config.yaml
n_layer: 11
d_model: 768
n_head: 6
n_kv_head: 6
head_dim: 128
d_mlp: 3072
vocab_size: 32000
activation: "relu"
norm: "layernorm"
norm_place: "pre"
norm_eps: 1e-05
positions: "learned+rope"
rope_base: 23300.0
rope_fraction: 1.0
qk_norm: false
attn_scale: 0.0884
bias: "all"
tie_embeddings: true
parallel_block: false
init: "normal"
init_std_qkv: 0.0259
init_std_o: 0.00551
init_std_up: 0.0259
init_std_down: 0.00551
optimizer: "adamw"
lr: 0.000701
beta1: 0.9
beta2: 0.95
weight_decay: 0.24
lr_head: 0.00983
grad_clip: 2.0
warmup_steps: 382
schedule: "wsd"
decay_fraction: 0.555
decay_shape: "sqrt"
final_lr_fraction: 0.0
batch_tokens: 262144
seq_len: 512
doc_mask: true
train_tokens: 1762000000
steps: 6722
dataset: "wikipedia_en"
MLP neurons of a small language model. Each row is named by its layer, matrix (down: output weights) and neuron, and shows model dimensions 96-223. Each number is 500 + 25 x the weight over its row's rms, rounded and kept within 0 to 999. Numbers have three digits each.
A block is one neuron, or neurons of one layer that tend to fire together. After each block is what it responds to, as a language model described it from the Wikipedia text at the highest values.

L2.down441:497483441511491506484523515469524503492481489567532505519530566492459534510545491509528510534509508564502473516526498495523491550494488481492490508548462502493477501469482475479508501531508535498539533516526511523525521515472505547479473500518483488542470502529482519504489496511499491490499475491522515483503463478472522552448456440464582456522467462510466483517507513503477509462524
L2.down530:455451454497483527460563511455531476451468518503489489501516508486507548469507531489508499505507521509494517493468478492500503509494503516486499470530493494465497484509466467475492525508548507481483496525487488518502509477499493509481463540539487471558506480503514558506506522545446467501528443485517515483547436495510552537482467475471550447498445496513492465492525524488493471470525
L2.down1744:485478485519461495466519503475499497475482496574462482518519512496516520508478505509509528498510487506505504531530465467509538501512513527481475499557503512489514475497505506471498483518517501468518470502505517501505460525506504497505492528533499482554473472535498548511450464545467516529553492465515563484506480499480546515481489487475492438503454498540501496526507472487532497494476
L2.down2910:508501477509483496427506503507486517484510513540531465554553521482455516500491500475536516529518512515496521515528504458551523514499501502490446515506495494455500498501497491470483498484496489474530520484491476483501527520502519508538510498531473490539489452511490502489477522510472505502543462507499547498525482490503516507454487455421493510502502502535496498511513497473499501522508
Introductory clause boundary

L3.down210:481478460482483502521512544463484510500467472556518498509517560488491496456499484516497538520516467483499493547457476448492503508481462488511520498525533482462466516503476455490488532516515539512514501512498509532492536487519488481455443547487512462545509519505519510503486525480503477505500493477526468471534521515484476516492503465523511475471460453519491484469536505497475513511503
L3.down410:520485464511537513516538520493513492519457512534513493519549524497498568419504477513490532507497486522510497501510455488538534495536504434503502494525497443500496510470491464478527508494450483471496497442487499520496519486463536490504446554527479472585462447519497542505459530489468501509478474443491516494517454572455465519492468443474527479536487485489500450490499508500479503517482
L3.down1048:512501495525485489534483541444521522498530495489505468456534502452508508478512460471496500493514480519468518518505550472504536490508498488503449471501562521467501506512484492527523502492513486503505494503508483506504515514491550495481528517513487497488469493499505519582532483490506538539520522518491542497494497554529504500473502497505532519482503516514495498479475503510544490505498
L3.down1274:510502534472520464484498501488501499512483483519498478551509506494493533495502448499452508478481521516496478506522448463503480516500457505539484536551523499518451498471517524502544502527485482525498552470509538516525484486491502542523491482537491493504484478515503555479492467505507487506484484504491498467535481471442465548489494488527522495512453470484521445508507472487474490457516
L3.down1435:488555476495499478472520515468544482495516466512496490520532503520501496511494479515501514451475473497544491490574513520503551475498525504490483528533499473511526476469475529507486485478447494477518471464481515490484443480478517503463494466466486514525484498525492554555519467511481499493507508488506533509504490527457521498457476503548495492488472522491500500534517476502551472501502
L3.down2127:494496487520463501459516508462518527484478476522502485516530543495465540501465557492510505491533507513506517525520464489516533483514473523517499524502492491500501495536464471466489523480496515483473474479467496459501461509489505482484554493492472494549509450516501567535459508510518490533531488503527546490502487538526497508453473474462540502521476510510502498485523465500515464508501
L3.down2134:479492557491490496475482495488492526465493506526469544547446497529503505495497493478485550505498517515505520467506474496479474554521478508521500545498530471517465510502489479523533450456478473478508504509536489517508478498516490488523505452519494545489494492521493511527480476538529511493486457514461467494486520467455500487474542492455487503478495483477464493484475475477519507468545
L3.down2583:499471528525502508504524557476471480474494503479515505503522530531525524437527510505513452505501547515539517510489514499511515492509514467523512482523503492523471510521451473465496510451472485516444464475481515517484547512496498471524484542483490511564521453493503486495497500544486455532501489499495503511496497512525458472515479474501550498530494499490500487545513476492480489432536
Sentence-opening phrase boundary

L3.down249:551443487500508496497521480523507490518472506523498489504468495504474499501508513551488496499484493528503483541498514463521542500477529506519539505512551509545518504518500527457484483506502436496519491524504452483514489475497470479504477469481480530474490503507496487478501484479456514539510516503524519494532504442472476469473523519533505522521497464496491510456525542514485529522473
L3.down439:585481504511491494564519490554507507501470524512533520504486472529495488481519524492478486530497489469497473508500514513497537450530471496475507484472542511516474532506505461520566501462513486548560527468516453460538477496504516517452492490505455500497472512535532468459480488499468500507492517537514553495497490492497493544488471475483470482478553511461478528474516508458450493478514
L3.down878:534506465507485489522511468529530513502507522523460488497527516535514486498445500509463513498520516516508480508531519495524477488523498493518492523492488517501501498484513509483515503517493466518534547498459482446512538503506531495494501498511490465499512484485480509476557526517484499490475474516494533504486481479496496500494484529505486495487499502485506512527487518484490486490477
L3.down914:525489480495489504472480484494440471474451580510472502544503518473453539503471499548470459531517471467476478471542496476493479500526531504514553494479509526497501487527488517527542478506508498470490536514472497519496489508462505502518521484494507500481486511518494524472515508517436533490536497497506469510503535511508459509531491514510501491522493473503437509486535500508528483488506
L3.down1210:493538463516471475484511495463521486496482496471482486522482508493485468444508456475534477514528491481455472487509508536523536474501506515490542502463547482530534517503486450504509523506526477512531461563510474468499503456464516528536529470475540517532470489485519503512549513483489493523527470474465490484520502511550520521517520485477532484497513521482500479458527509547509513503480
L3.down1388:510464485485456482492494529546490530551544510451534507459499478491524492532466513517527468530497506474484512511512540500503541514450470485506476475535511508477448479483510512475474496474515518512491534525489443508474479522517502500498521505470508502529506447465515515452538561478526485517473503514512561513514499530515511525522498510516522516506496480464468473467519471481475531492485
L3.down1525:526488480514499506461475491518500520523471482488485530524513514437476518501471468511512521502530470500544527489542494534472501516463493517492489498486527475538539490487525518506501506511469497523481468481465481484497467445458495508523503536467520494464492509513498551485510489550499474477514523524534515511504519472492481516463482531491486514498511518477497506531540520474471516506502
L3.down2122:491504510538461510516534486503463496494487490516504522544478462548502503507495496483467517481506504501498470479506517549481498498486509521527502478526478505548503523539495460489475494480503536533492541497501500465498523497508482513500556515470449503475517505556510440457500438461458490533470527480511469533494545508539509508475492476506479474546515485479531534536503508472506450481524
Institutional name connectors

L6.down2100:511536487486483487511543544500508502528528484562498528478482484568491493478474496479562484521525503517514477483536500478480503467518542520533530484492522482540505494531497471554518524513496481509543490478500478482494503478501470486521516489508506494490515512496491546532497478493484504511498519506525525466500455528535492523489541482516489493462495469521509551465462494480455501486470
L6.down2835:488467464556498489499505522508524482508526521500501548496506497541452498456522469513537516520488441497501444490457511535516477530521503503508539517494461506492490506501521479467518515490477460516491503495465504489490492485509467486479499486508448539464523517503502528458495499511505500486486488475488534474568446530555461495502504454466517520491491514486451486504501539482496504495471
Inside multiword proper names

L2.down1059:566509471549531497500509465514500504512537536505485480497475514507471488498477553485464483476503533513513469468475448497531492485543540446513482526451546527504512518498506488505522495491494490558486530466492494468543492511500508472517493462515507478472485494550473522506500462498472458551540502530491493544514505529498461506502494510494566506491506478504500503485498527514463511527488
L2.down1293:535485494504490512481492519534520459531520583470469503543531475453493492484490514509550495472440495540467505496523523494510527483526492461501541490489517475543526492519530499531504538519484483485501521468523455522510501527522478491500526518501543487459479566522512521501491501499481501524507508473518529509498469487455495480450510526492560587509506513527540540530480501482462491493537
L2.down1852:467494517505500542504497506486525516511498523492509502545503518488538531485511525474501467510503496497502500516527579472512478479526491522506470528474487473528516456518524497493528443502495505493510497481532470497430497478503496485441504512584503468513492496502511509493565501513511514459462492537547483501501461526469486492539522486518484500542544547540530551501521504483532471519532
L2.down2255:516508479553526485484509482496515469519487528488502499478507525493496490493552499479508507514522541500491462477476486517471544535505532504469523513535476536534506557510526478483500470464507462523493470489472495516516485465521489457463435480497467513544474535509484548504482514543490499482528457471502506506499511496531496503499458499498476511506493559468501506535520495480498535482500
Ministry/Minister "of" titles